Weights of a small transformer language model: 4 heads of 64, no biases in attention or MLP.
MLP neurons of a small language model. Each row is named by its layer, matrix (gate and up: input weights) and neuron, and shows model dimensions 0-159. Each number is 500 + 50 x the weight over its row's rms, rounded and kept within 0 to 999. Numbers have three digits each. A neuron's up and down rows have the sign that makes its largest values positive.
A block is one neuron, or neurons of one layer that tend to fire together. After each block is what it responds to, as a language model described it from the Wikipedia text at the highest values.

L2.gate198:517422538478475449523563456487498545531549490524514406529522558483445499424553384540531511497558574476585480572568523456508509511476525555523562507531474575485518500462505494448486552547466631424524458555576488459530517494437497464519523516515516440468458453548429508496517499488520586462561505444564612453456515512572427534526519443477532568453472530465428488542516458457532518478316441513489545546495462559534512504521530570443520536525528650475454501445492504433444505409596510
L2.up198:467468464569485426341569534434546550518487494532522554484597407578540473548477438525478503513433459558401540534513500469478534480435525470387544497480470461461517472578478455561539460435513457493504597527619448520575467646570502506549517495545495468450534496530597523514539434486515432481466375477501490447611548489551405437485492625496524463431533536505559504509493551488465565485515500498459524421531673499483473502504488591380483516555459532478550473560484488452647471554469511
Decimal-fraction digits

L4.gate115:477464449425603497514528502505510402527478442473401499543485514472569418522483395509472479464513571579438397512475394488512568511487473489564559418520430459508503445561534451457505523613510458483560467524454545382480512548477454500425490493548450559517511568425545487487503504401416483426590507499498556465429563531540445606567483534577424424475480557503546526547504445468401502392438522500482489518490475573511501423496471440545428517439465527541515541537581456466526433541441502
L4.up115:481509592459524525588452414491417502391511564459444551530521427494609445522511501538526449493588505535449398528522507577450543504480425472511449476493437490521466438459502472427488474500420638464561470533475588463491525444426538512524527534469511406548460488508527540432397503532515487566503478519525497520473524483404457575494404492474603523492522570516447527462447359520507575453474502506503512448528409523468514515629537604505432465489470548475513502520539553417485468609488595
L4.gate139:491409447436608479478499570579379514595540567573505599514473478507548514565472512470568499446485484516536423509484604495508489463543459496484511470537481531545501503428493415486492535442411529433592568551543616534504553547485505505468530542541566523504504505572532496565406577523535341473473530474445513513468571576466407437512555517402432521586471437515435490471418553538478529552493491500461515505477479470518479504482437601502440455490452494473525570446560433473428458391585437
L4.up139:490474641438466586577506522507488587525517565515664503492546468545511527536515616482599507491506489580460455494395422527465600528569457547532545538538682566555513499460483499569505523421525454468485567469553494564502470502471528462477507541506529509573433422470509475524558548513524452468464566477555558494509532658524534495590519523513461529523487502542446461463415537556577455512556504582451547502480540481520543506458536490543511572546562499505542430566516541525548502564411511
L4.gate161:475468472517543545497529466495516522482521532535439497512507618513499508465462500420496432443417534468522567486547466555484497524571443522494470472590524425518587495369492541452529512534535510447504468475480471471544504540529515478549541498412490589554438524479436517565539413544514454452506557414540463583498515476501464534455430511567495541555516608584494544442396511477544579518511505489488569496541476489486447507545520498546505424463497395530610457452441459471481508492568498
L4.up161:484574546492480576553502575567539477509565473495485398447410556602509595612523443440507479391563518426452469550496484517520573509511524513512487571550563481565544567494524553510494526492517520563571568521500532441526551442489527443546481457543472533452495501474570462461510492478569484498495579570517374541471447480493496496503475557569489618465455501562545529516499489517492382567473474464533521498535429484519425505503483523389515568626480439578553469477505548503436563488581521
L4.gate270:485540525496573500490461485516502400359540423543464429603499479466545496481505472502530543462454473449556494442448521542562424500426503503468575521553522511554481440473583524571415470522524497428482426550420468501515585468389423434465543454543537534409522479474474497510453477515467458443490510568536505537512480461532515581478507410455492442445517526518430469550419486468524531505405472566438522505538499492552514508504482521444533419519561493480582519508446550534504510432496562
L4.up270:526571539507416495536576572463469503497437479458471494522566502528544442589523566488543536490493554482488454582469507379514485551455423513570529541484434484539541478544535449534461517503531529465478446505511508536533498544544523620554536485529502504536477571434527567543423518403471396517456499540440476448514509414448498456464444527481395511551469511500426421523452598510560437524529509493501499530537494471504470457539482544473492439450487552494515579571426540474504500489450521
Decimal fraction digits

L3.gate15:500433534477603569541584579609393431644551450487549470427460454489498371472465394589458584489611446495473527469484499567443455516473469497409554494569524444574583404453558505543491593436474477438498480520484457443590452455530466509463477444506444469487486472498466432531471429510534508524506526521509509493448505483490570465436381454452456497572596508459514491469434476602460411447557540507453461536462507460533495521485451576458365460439550535555463500519499481525560551527539467
L3.up15:461451494459578551438536541411452509514525480534426518487529601462481559425518495597514517541625428462515562473464513458481371495494507457500466496442472418554468457508488487467461568402500517528500477517558538441612491376454513448361554489525565478488488503500483492546465450481537484508536551510451459565473464491561459555470504522524411464527659529550584585448454450530534503453518463436597355397507495538482550460479501486494416381518530511493536528534493471449464422546523455
L3.gate23:563431481453531526434417408484387408470387539407459499508540446530414521413490538397467569588502428538443549439513519608538495554458468490515487429572367534591555602516476461423450526374511498489529551534532513483545575451496444510532507528522503504443473516471475481490429481493450470593504587501540511447503495476525575499584576533539485525428558459514488596500435533498569432561402460548448466519455515506449601437512473481533478392491472378486469527467498495479579519514574444
L3.up23:422485506536438474467591495494522384443393424532521502558489543499476477420548466543431523587552466460475542565500514494471454424496559573524525581540407447563478453408436372483539588482518490536449486560510564528582508533455578553473497373463434512483440454498511518600559521425530449554445522437451524539463505430389454567452482471453445464488489439464523455458473502384511431431454539434542449483413485467572516480590482469524442541487611491500444488563506492469532555549508406
L3.gate78:512497429569577489483534505505425474501484471453402565491424533547391580473444587570520562481407487514414524490431466412533503522543474418531465575423485420452499489484477537523529516491476480562455510518551524482509528532516444460494435527561620572466449401504480479438413537546441443470506437542482496548554501504590499530526441457558532513470470488568415562524511524527574505482588473504552413505499467550526526538591553490517515501542542554508486508528466428527499518474473544
L3.up78:586536490473526503412510441541484450468472459495584489460656525537479644483528552576489488481560531394468476495376447518489541491453462466549513521378515498608608430564499491569482528494544532493445469510435419573414401485475526520373475444515464457655487559483481489461503552537507425492477526529427513446444499472489416538525427438511535480514605514536488517510460500486599520454562563501497507513457463536493508483642555548547439465544556517452485449530530535454509497405530461
L3.gate125:451392480568563472402478516474498497494454445572550586472458538466591433445435521594576431569459484500571500458489446484517484527473549666531568483532512443512471482470532494552527471448552494480473454420454513528491620555532592550540574526428515460446479438532558472508629491512433474581498558565445520548459525454504436472524459476466531448556454489532386581539537505525393553421497534510546604442567449457398525521466495452497454464466510592479513439536451564495436477556570429
L3.up125:523486456475540491491440493499616477502394536517561552490551526515412478449467486516505487435435424442490544537515511560489587517345520534542538527475460534548405431445470490637484458467488461503498517455499458532556614453609473487477501536503437445477479557504600510483456439501516498526512547477443491434444510510411438493468416454434565444521597545496587440506538527572579514535484466500509511488473489464406408494462553529455496616517458568561515470526516529487507557500483476
L3.gate153:517461490508512497471502505556473481597522457446435442498458468529462464526497489496459442539510526628517451441572470485486452509590510529496506523416433403521451475476431487462447508530590459510385433461559455495488466538400444423446445505436563514524539555485497473514507521547566505467522599516500520421529480551477521591508517520515464474501544511402386538517510403486498489419521449558481501519519566477475512424450440526497417408521519571503442538304558429351503505519469393
L3.up153:491489518496499508460479547534478488542538605478466482539437520528537483473494446506539466488489482461515554428540537500443555504493511513533505540513473449513522497450517366505494491480541428446409436527543395554509442659427483423449435466470528422514582532500490407518552566523568409548455598553495567502497516571514482642467472494405584465529554494491406578481547507488517446433569441529462505464525452476513571396481580524526488458501559426472413550359581476378510555540463518
L3.gate214:543551549548561522489441528480504549483504474491446534488498525535443515452474478431532535442480446489499589537622479437462545531418531450606472508461522553487397456554531586567515520565490412509426516515391562465454586522481454465478508551512523529497542511530519485573453415525592560566486551407418435412466558550526548518606549494501476466586550501556451497500448490493573517440546501407427479561533480504554446523546487539509501479569669546471582425534550490479537472519505485
L3.up214:492500475510526540492470491500454506521524447529457524481484674558473504483504539462493565431444438532481501557447443513522455576550514509563479506481498413452542441420445431536441538499522476461484529521488553531534633586465505538499486467554471509454482511529436448490483363564482436515443524541464523484544430472494482423524547557437483475462595487473547494493543427539509507494459493432523441397568577466515528465402469506518598487576542576436436550518556586512567602508491467
L3.gate234:481467490414602549449515536459420413551472408503538591491452566555537469569499516536527488543449486489519489511459434462526512460403533471385533523488487605589470477530584518464463448490603548538478551389621516512537516548472492521448584499538542462548522338472541479535448536562542577407464530549532558545519573484516571420474548402419520406604492550562464452565513489522479429464473499530564511492494481519552464491483551519497499420557492521531453457527493461485479416415591504
L3.up234:531458514460455557514374625464408549539619635529478497463472551546499496464529486493577456470403526501497481518570478428529515443518552481587555498498580519457431483528506506532673502552522492485472458454524578490501523547486513562542420572487577444540485536539505391498499448523489533476490586522561485508597574497492490493435525567534462556486541546503549601551470431477555459590506508526483518478563560471463459501524548500574596330515430527537513525483517507525483502395534541
L3.gate259:480506509450589566471440519423383496495469481387409395411491586510521498475475584497501593470534512473546517439509388484502537460415506510404530435426463481535471481528469555451581451455480495508472498507529455557529475486395489481480388498508647484550399522463452456552482543484481459451445506520462396366457516515517521588492490533485532497460538593427463503529528412551550530533480502472625564475530520394573474501400509530467449547567498392556440508513472441516571450511419411
L3.up259:519505514456552477469579417472505514441483561500501497517434535484486451560430528490607431547522525556417471561524549488465519515557448510504512559483473536477434418543495412583525542370473530473517469499507498443540491425482455464515505506472478613461438582516433525452451468519539465481523415433429466467454506558418551492490515535420469466439511443518482433519428520529555493506522526496537426549541497438616535451543442499478574493550504420474514565555546451487489455499510594
L3.gate262:523462498480531475445491473499434478374446503501502539446486505566532534438559586586516494486659532485453558496563500499528561567465432478486452574539455583527491517528523483451505478557549607531483615424535459473533428491620534541504479521414463460385546477421495500559445499408542544496537555460477566462647510515449408470541547519553538483489562513562502497586478517543398493490566531520521556523580547462485540475483497465434441491466581547571551570476525450534429593521505483
L3.up262:586468483504578503416572555539516501370497482586589523501489513500426543561535506544486534431604430455469479535606544473486501514529524551384367499555466553468446451456503470476459473516533569550529530413512516483568521592433631542456491477469505473465488406454529503507463519438568477454504494524549483558609491460486470559493435548444421500569555478521456514546477396546459477523522452474537584504550561462525496436596487462472570462544550582537472526444613475623492573571450457
L3.gate295:560447502525546480442543544481467545520564523442577556536506476456562425517484448517487551569486539460416542474467499541432536520524441544419419508450526524551586513546492449518435516485530479510473465434436453638502576552551493483501549471525530488485604519494507415461516498612568490397495583582504529479532478489424469585464489433522472504443518504600449550497416524481512367511433531560494486476501497474538454412392514543569550426544579575559502430435564517506424524444491497
L3.up295:586477596522625536530486538425544506579546491488545544535594513481506520465623539542538451424478535415477499618371486444447506483418539496428431498446525562508528499460526427601546484520345526506560534513521486516451475482547468493529532481524385514515555477545505519489517504544437477503456540509547482467506483497465544450486519534597499473527467578411572542483555525527585412549476488554502482475607522453536460506493545496610574510516395419529565498535545515467459531532490516
L3.gate302:548498486533533487561460437565476478539525477508429421475475606562615475523524430494425558508424517479497473549530420610629516419499412515491531545482503475522509510483455473549521552351503450567524509473591440445587503521486521551445512428534456443522517487534504384457545437522494549447504587518404492455588438479520542451431501465512499430496533557477454524474458590577488542490582509582538450398534372526462458496412463516510533456527504506566545549494446531535528488490441404
L3.up302:487490428487460566548454559463400524480578512506481511553490523548510482606449489524448476446474433464473524508536452478579688499509601481517541572540561545507515510401525470436449536485491518485546504524553495475475587571563495469426535509429534516498433468544443475493486493512526505513412453511430507561475498549508508437445490458464622505530501493403522508544521443537531507478500460467528516601522532410499417565452506456472475379531526465494495561513452524514634420530479479
L3.gate326:467433549509500548447539523419533446608439571457431506503533434452447529629547482460430511522426450474555513509497497570463509512544547443544523498501437488504422538495471499557574457508450410450424571426513561549526476407489489485451494473568536439560488454495536523484523487512525447446432480486497512466415498507476558425526503500570409417462405420484572533458441517457584401556588534417573416482546489515551501551503499518557493469552495641483469500612523532551507535567451387
L3.up326:477432436530445476517569589489444557458553464543517491495479391476548463494519533515523550571500503441479477457468505451487444459491491467411490495521633510530423503472452495516498587455498436586506508472432524470485429595536531472567449496367493436484462480508453498492466496516539404445506555537502541534517407452558479514461499400461525487448372400537470406506478538627504549482529565520462555478514583556429515439431485522496511535429570490538483508523444532546472446467436436
L3.gate335:433588524450548488524478494482554429476515563509615527509505530446435471572560493528421533547447542517453412484526428472464488550543526497510474495600509471534528514535439517454518507484486521480520518499549533585538551541535413586524482549484549461543524438414557407555534522488475534551592532581417484506530578526605466469463502498540415482666545418551554502502540527511521490487463593475460476562511500446530568455511493511477525492364468495546541518490515542485477501554444569
L3.up335:463552527462566454507460432427481504539532611440545519445481523486534417388455511537549540505500487564483524528566428503452506480471496465420522447565582574495576434472546598508462534508465531511501489532490493490516489511571530634522446526493643502548460463444515450593464570525514458459593478510523496517520554460573547384463450500476513457598586543529554499421586476513533523498498565389498442536467464501477515520464558409509492530414415511491583515475414601506477445523429459
L3.gate336:504456553459550536558419523598429514447586383488572524537547542473523509472537493566555529532491515499518545547462422544548514527423460508586556509571482546538537546526448477438456505506410512668437545398568481457595491585451432543442575451405483511595537531455439536568572438496540498465576509506557499575475548568489462423448448543419518458561520481525495478522481419523504480459515516557459519576562490552435432443461458555438543496511499572524566658498556502477480572479478446
L3.up336:479523518424492435649579535609566541541492467455469416482557371441443492451573515512473490543584440522502572511459512518563574608521457519488485606523476456577587479511450521564519516550559552532493524523563497463515515505479412525427564543443536489529559384392492430495482557458634586425505521486564487469507540595518461553517473546477489471588441395483458541558560460562490446469500538464506501425518448502545532525471401552483539512441504591493523494517535408473539525454465546
L3.gate359:494440522568520520397489516553415576431536552450515525471517442512493515543524521448471448593445520516474550476505408485549599468450633519508525573533484565513547478436536525651405540537519500538453472494446529427429514504435544581529501567505513454563500418431505485480514451547551418444461553504519543571577553413535559615521453381516494476458533474508466524496515463476453365461490499522571416356524453512518602467496517445492545479461584478477494489474536535533539439579513451
L3.up359:530484561543584535444515457501388449555599573537487524552549545483473552512452540495476523456495574538541444504561475547488506511479399472461448495536508542436477529558500539500543461468560514562459544505462578541466517529475464410404536475483432406630461382413429501481499445536528540540475505492498541452460532430607513464530465466529506488567477475608509476434510512513524553571503573454542569571491562399490522551517521436508538551517455499475511496507429518503562391579552448
L3.gate372:410543491464518505461484482571505455466526506520489499487603536551351537471507518530461567554466464473539535543464458580413426519444483488459386516506449426499576492494465551531438474613473540508568422436449515495482432483547540491518482475488524504433515452542525430373473506555446560423564560542460546584570321527545436519484433511539516570494476455527446518490521567445513566503560533472519459545443485532504447529540531493512475475484515551507493486479431513509496548460513537
L3.up372:478543499518466558448483534547516452428492377662479513499438473497413559541437515505526512533461451461542519491504443542543576453497479561504404482537516433620597471435404535501474547437490454552577513531458527513529428523404492501527464532446443584401486562521543448498564423565489511403448526461505569500448467531540558534522612522524528517543481505516516458591448560548562506487490555442444459453442575500478532545496531522512536521472528483515515464506606497510526489582546537
Leading number fragments

L2.gate36:515347488599559535483434531510374591512609493469522629550496503506615471521477503521498435422540499452483447439512495450442535447591422519417514508474528483468413395468529421486498572549467542456460504421544524512376497447472451510421463527482509470554475448499434476505442482573498473492428620454425545450505523464541521514496486485466412556450490527443448540554543464494447521486480461528521470438514435496518505446482499464509475466496564524593626494403489468483536446414555460
L2.up36:550499467421514477523418461413434526480586503433558538504502449508547499449504537448524430546478534445500495471465481414479538488558357423426544456472478484485464497561583475454484501477496452611479410432564532403459519474475521548430543478529458456576570492519458451462472575478530600510460539530547573439460513495558564562567510527423515454503500495495462503458542494545467526537494462515550498421486539510488515490468555460491469368508469560579529487501450573465487568491493389
Standalone numeral tokens

L3.gate22:529392529499487481489555508635528412546440528530407657473530507538536472456411436520480518488521451442534533542398539502448442540551438478536526435456547535566575498514499459518491512470564577454368448533465518526542542507506428534493519549491514505463495636401496546396570496578522486300469466606499548474616470526516509494561533499475513582398446475548406495482550474474516496509531507428549475481497555436524455528435509484541663564469535516449508456479538482467468538491604523
L3.up22:469484482472451456494511454525445521572550539552430474548505500487559514490432491493491452495467463452516466519459536482560540415552513509374475548498607553559542558544469440549492507494532531506515524452511481498407536535518476443514489411526455562505482473406595494495541525463556496354489556465379510524496513535452508495576571518523623542406516527545437559542483461481513443514492510467564405425483474457457401468382577539533527534523563543429543547527630516560483444561479476
L3.gate28:481465463577477470388538500467585539424504552415499498502447523470591477376549527538532502482575509493430524481443407530587512638460559510550434503506464542586532429438475486476488444493494428485463428483544509433498469540407515485464501484481565505516498438602484482436587558543448523467523565514549476513389496581490483486582438460461464517507547486484497438546447478458587620467581569483507546431471484523456465520532492512629498519466529447538459454538499569526458518471530530
L3.up28:417492494516490551407504502544442479377521438442365390465481504520647529422576399482599463447483497534465471419454420477603562519543488539540554476498414503601532521443557458471565476501482501462544445431516565479463428462372542558451466553484571570498588422539507551461530557540446602463626539515563475488487494519481484530541465481400472528435471573549459464427469481437438546516444519574531564436415527524549491477437461448528412424448591484450533536501401489499532530478538524
L3.gate44:549494525502461478505504459512454576596647493469589379521522498510440487478527457561427514441438422511573569528450455510551522522422457537565518501464552551458561449485573500499478467457532479479407487513528551411488553456502394509467544481547583545507524493449491438496506443452552494510447408424507478561495450491479498439499493465449618410564519431504505534452600372576561423470495467586461466466564464432486523412608546518432459443471479575474461606394442500486449503493482483
L3.up44:502453546478509529515514469449523509545632522547527394532494440489597540482434493464505513396495551545529484438455500458503443509494461564367594544566557501418501474470572423509582500485532455550436460454463506493472530509523513459546553436509435500539447478511500469509555551468509516556461442519547474491473469560567545440523416527427527433464518500561493479443473592478450491437510491558474479502557503443473443495503427486439491419411530465525522478506498470529509482549510463
L3.gate64:521503597592524511567609526440416413520564453477466526612451472534510546535428447481550629522578448495450492553582460569520547456497456460493562532490509460476519527460488485575459533555462443503481435549515497475585455493448515492543458396532536471589448504480637542474524537519460438413533519583433437373564494465521388566449538505464600576510481443517505522503498461571555492446425515521417400437508460498468462560525513610458498592547593484491529588514393588507476436515456535
L3.up64:447472537422509586525537581536508468496500552515622511564408512467485522498392542489487515507495525609502554394523479500545504507512489387373534431524464511514565595563558558490504495487503452504536512539575596505511493477475511441541481565513499495463494475512515470571478399486502479512508413410393504409489389465578454458562592553460440489473498378537537497497433506554514457561473489456437443538523456565486519472514466585449484432432550452523501496524595540518594480511519496
L3.gate147:489554530458545630509411555537446596578465480414498497410482442509469483533473535497512509468516450487424428417510441533443536452448494538542429490470523471588574500551509530515496499561606521427460517508624644493553574492570416502408453600461526422599522513438544480525448512552551483545577570492531416490470446498503414479555548539508580555486494557550519580561470509503454460492463500570515468516509587528517524437542592505443484495577573517381555563491556498507502608575461458
L3.up147:452482566530434521490520604602498559496484493487514499519450499595547560437573565495418468516451523475504612469481515524529474467464559499507499553540493457520498566504543515480401457527467525436500428519507549507538518486408478588487509526503412500505472504420497457486562521458500583417441524475594511592420412486616438469544540463617499578532486546540508515486544528457498534384504517573500404390490489517497458538437389523515566447463493454435540477496685555433497523502548568
L3.gate167:453550529493570465465458475488571432533505480499548389513505514539432468511549445554518525572452432548590523498530488496489571490537504497510462576442517501506496556553529388509488525378553588517407442447504552563459480509550504567462498497527524437533543466496431450620469558500514488635492613486471555435483484461499546527453466514553482554556507525556489505392467485432537443509431465493532456529526487515366461492427538432512403437481554607420499491548485518433521468474554491
L3.up167:505486479463458511516472551383525568493416415582441455460464456517502460586551509545576512548584542622461453532490568476474442424508536642555490572545536528427473452538410455431531622491552466450516455563549471474495486500491436598487604449442491555517658496537562480455474498578505422501508483500450618579515450529439557449493433481452482516496543511566510358523457539420533441529429504444538485443521471458484513524495538500524493474479434456531552437543520503458470446468511426
L3.gate181:603557534488470463510480565477556473543455507543498549477496415449541541465546516522433486384489426549475532452498536482435430507557456552454525447585475487478551556507464416607465478438474459512498400471619524495487527535468540517536506525547477557476522540558561548521554514563480443577432506476459545464546482605597513529441434489424517521472484538467501453484472477541586498504526487510544532478457485506475476530492522544661495501436537510499593509629508543513426575567591447
L3.up181:525503523600481461499457471516437537585507494459586574577486543504546506420537424474414380480509432571556490509648513464464590503542483442468546465489470570530487581450408535550479560420488542469503488556469456456511519448493536528496549525484536452464441565504535584486460514585517485514476396547512519466502528427441410523434519495545479481449590613456480491570434602547542611489603468395516483435556501491531539462500421534472549554538497572470510493625517536490465502539539474
L3.gate210:411475452536504496469520567530496543490500515523414523508536566485571423546507394572501463520561510587459458602580440466468455498525527517477534523514454503539570473563485485466584484406511518418447417452500542487541547529449451449485532499507447569462564569514595524472452497510443462495493411505562554475444445524513496408499482462477506541409530603543443474443522418423498458479499465457533479475489477502504413528484519572414544538501515515528546411468555511445520439525491514
L3.up210:465490523535448470503574550438491530520502552558537433483491484517475476673471469530478494481410424485457544486534400534498479547449551424538499567517429496484479539517602506445452546487519530452528407501582538506480534486434538530497652548423496502508630544517432458497548522507527418484428502486513509533482454516512502487527444499490397470449512518542528530498480493408447549469499541545493491498402531499488471518481465475461475514466540562464437459469590545465432508392516465
L3.gate212:485510480458458350521544444515458488561580531495529566595425507543552511485464398557481530450526539483509438467522449557490474472405445438616567419537509524491588611489535505499496392501534504446544439550491580489493460557453550547432506540463555546565524464533558433595458524409479559458609419623560482512506502544380484475467480550458467595595450471537502584543590451460511438430432483475483519393508515520576523452539466459479373542531515473475515584439513503517524513516444486
L3.up212:494567539494478515484535458539526464524468549405524510525418586542437510581415380533470574442459504455587502482538475516491575546478462380531493487500474513482585497450464511581555484427478549459561438518606631448422548487438534577512484500518588510559531502536495478463491474406513526511603466524538519505533432553451481461474477547505451495502592503542512556490539382517461414531494457482466508428498558555514494473481442523434468497590548492528556455564427539534509495489488481
L3.gate244:438508500517537506483486503509544602550491472501473489555410448572529516529468453425450454560589471547563523450478390510504520523496490522416507537482427521495559437510548409467549523488520581503498504457514515507397452442599519409450501521504534476583351463550520442492428503468427565471445510485510571506526409497441500576464495481517560541492506492497544450559568505444519352529521451488518513419487540492495520441470453484508483423551557524570493525490470489518600485447611490
L3.up244:465466416471442486490422482524478476424459427380475540493488498526548497505510521469470477426549542555551447440486431489592495495499560454525533520567465576480462460567524470473462449468605528497449475467573453566471506539399459440431508525537536491488502484533495525456523498400394417496470506565512471423514444451521566515497447519477455554441545516482485407504377440462527463423389521549574529430503518609447580599483438570510521482542474502563503476521517454459502514488494458
L3.gate303:475431514572467538572478498511508543477562535537481478542495552426518387462527446535526453492515496486575547434535526516503462453464530466549520598593527538630531537475434512379481597521442500483481435568483543535569545486446480515589531551547406467446523552473446553454510526456557468490499494438414481434551394465478404490489536497506577519438544466499488502541426478458536511522499547528434558439409501552456461458497647546490448521461518500573506492475572564472464506472579515
L3.up303:486536444349508469464472503453465518521468510578516522408525542481490433565520405474498518542607531514542482487461496433497518484545496497436570570481442583399505569548510483485505460450446502471515452483472394581479470493518468603567572488439488568491532536490471379507423499481562488498540463537471520477555481500509426538538507572494478486434476530480519479530491452581528574493430559517493492494465574473532548521608536617510510485521451493538596573503573444482549526438557403
L3.gate333:450466568484494468426467562513569589543521473483484541434602516580459437562451518551515503510513474520416446375437441533473506549446571484459515453474514503515512464577493506520484492489569535526455591437439518561452532565529477440505603435452579515466496537387524554581477500509437513488496395459538412607514498417450402479465500438489551437478528507573529521497538426404505444430543474474541450509539506568529459585431476524453431545505594526544598486435603538483504468572556490
L3.up333:553440389570517496500606511478454428501380517529574429476589611567488475636572465496410572485488510553495461516454453486553548461432500481467573438518514531522505483523395573533511610472505538543517541503518462433441451517475454444481493478532451513557471512450460508487532436444551419540447474484493508518481444423515391419472442481437522427562598483567498559480463442508402484483525537529510512521533450553450514503510484469470532534463558508560528526429515515439480643437578476
L3.gate345:511492486463413546391431491511502571494553565496440458491519442480469503419527481381546441507432479589462403417497432451489504450473516454499501507553462505593489435491464528614498517554474586436533462451512533469530445520509532521433465457502509465499512485559488551518469495523526504517544532433628570516601604475425525498496473439424474454523562438573487424500446488526485449445540459490458490454520455615543544477519452507433477472549498507529591472542475477477479402571535423
L3.up345:491613473438496489572462481585538508490535517506515555573622561558482506447529487489557531542493435554425430423471509397493502597536420439505551448542496583498432499492500487606457560482465446449522527396526580501517541455472479498466462462529581475424593569519526494417501473556489417488514483473355536408525507520493486420501420411481502453512592513506492384477586540429550452536441591559539452432549495460480541476448554445383572529501482411505423487498464460509591444503428540
L3.gate381:428516515530525512474460504533576428498512544477495480530597504441522487525515400523467561493540579519554476434504527528504484520538560458522504569487431549431525477575539460563512497583590514473555448493575457526457499623539506474444506536568597437507485561492392530501470479447483447524603398499505467456501479420428541549444471491478400400432511388554531478514468501465549533440583462542482548531448383522546456594434562452526532536471498573523460456464517400461554531500518526
L3.up381:537451502444521490372581490465521623566436556508576541496534551558488499533542395504498484536487550551530480493514461448411410488480457506532518519564435470496533497594461507552463450461456419421544472538444593491525545480439511484551483525543473469595566609519494506530506546453435467527478423494645580529442501490554540578538424567435460577531482478441534477547457523446522402480578518510566467458535493549529440538597502440551458491480480443531487490588443492551469434451466679
L3.gate393:509462510522558495523496493511533516536443526453476469559459529450521458523504393511497573507557501577487502536507462489521416532492516485544640618510464503545413489401516534533536448405474526507427517500552505535457571529544460476525526414464493476528534476538436465477506585567497535557434542444583501451465504454499471539504484529419482584512423476477431647583541473470496554546496458530474526529485506502469628538536510553505424467456501532444526538454379496562423438504571484
L3.up393:480499492487481504482551383499523470436479539537499550540529550416437475523557405446537524446479478538546435488469479491530467499534561541524506579595422516472548577554507535608495439475535563450399637428556581430630489453510530446484562384544431530493544452368520482450429520519548565540436487480510518487536531524463460544496536515478431550525527487537422536611512483435466486527527507537539410528482441514455530566508480502505481536486520584390498425589462460612550467582478461
L3.gate443:499481543569546435539493519509493524522428532477462503565443444519464427466555533564470533499524599501538546456486536503433448509574623509582601587554476473501532509430539491482549509587538568463525460544547569480540519481547541488515508545527490468453418563543508499490461443405503465542520455548501475522456429471560536515571423489549526458549463466456543496535469478374625547464551461468490507519501466540516623448538551599447495463436520413505451503495472485441452566520552475
L3.up443:519446556429574574488531572480492528595448516548423503475434466531527419510506468528478547470459509561477471469579575559534541498484474544643393451565481363446547622586561446539499467517510597581500430452509558434525470574484519538496431509550508534551532430504508550542500591474508422478511461541555478522510449546537488510453533524460515576566542486580548538475538503434487477403442550582466452569548487510520436469492443514626455524467437525582514600591504495401451468465504473
Digits after decimal point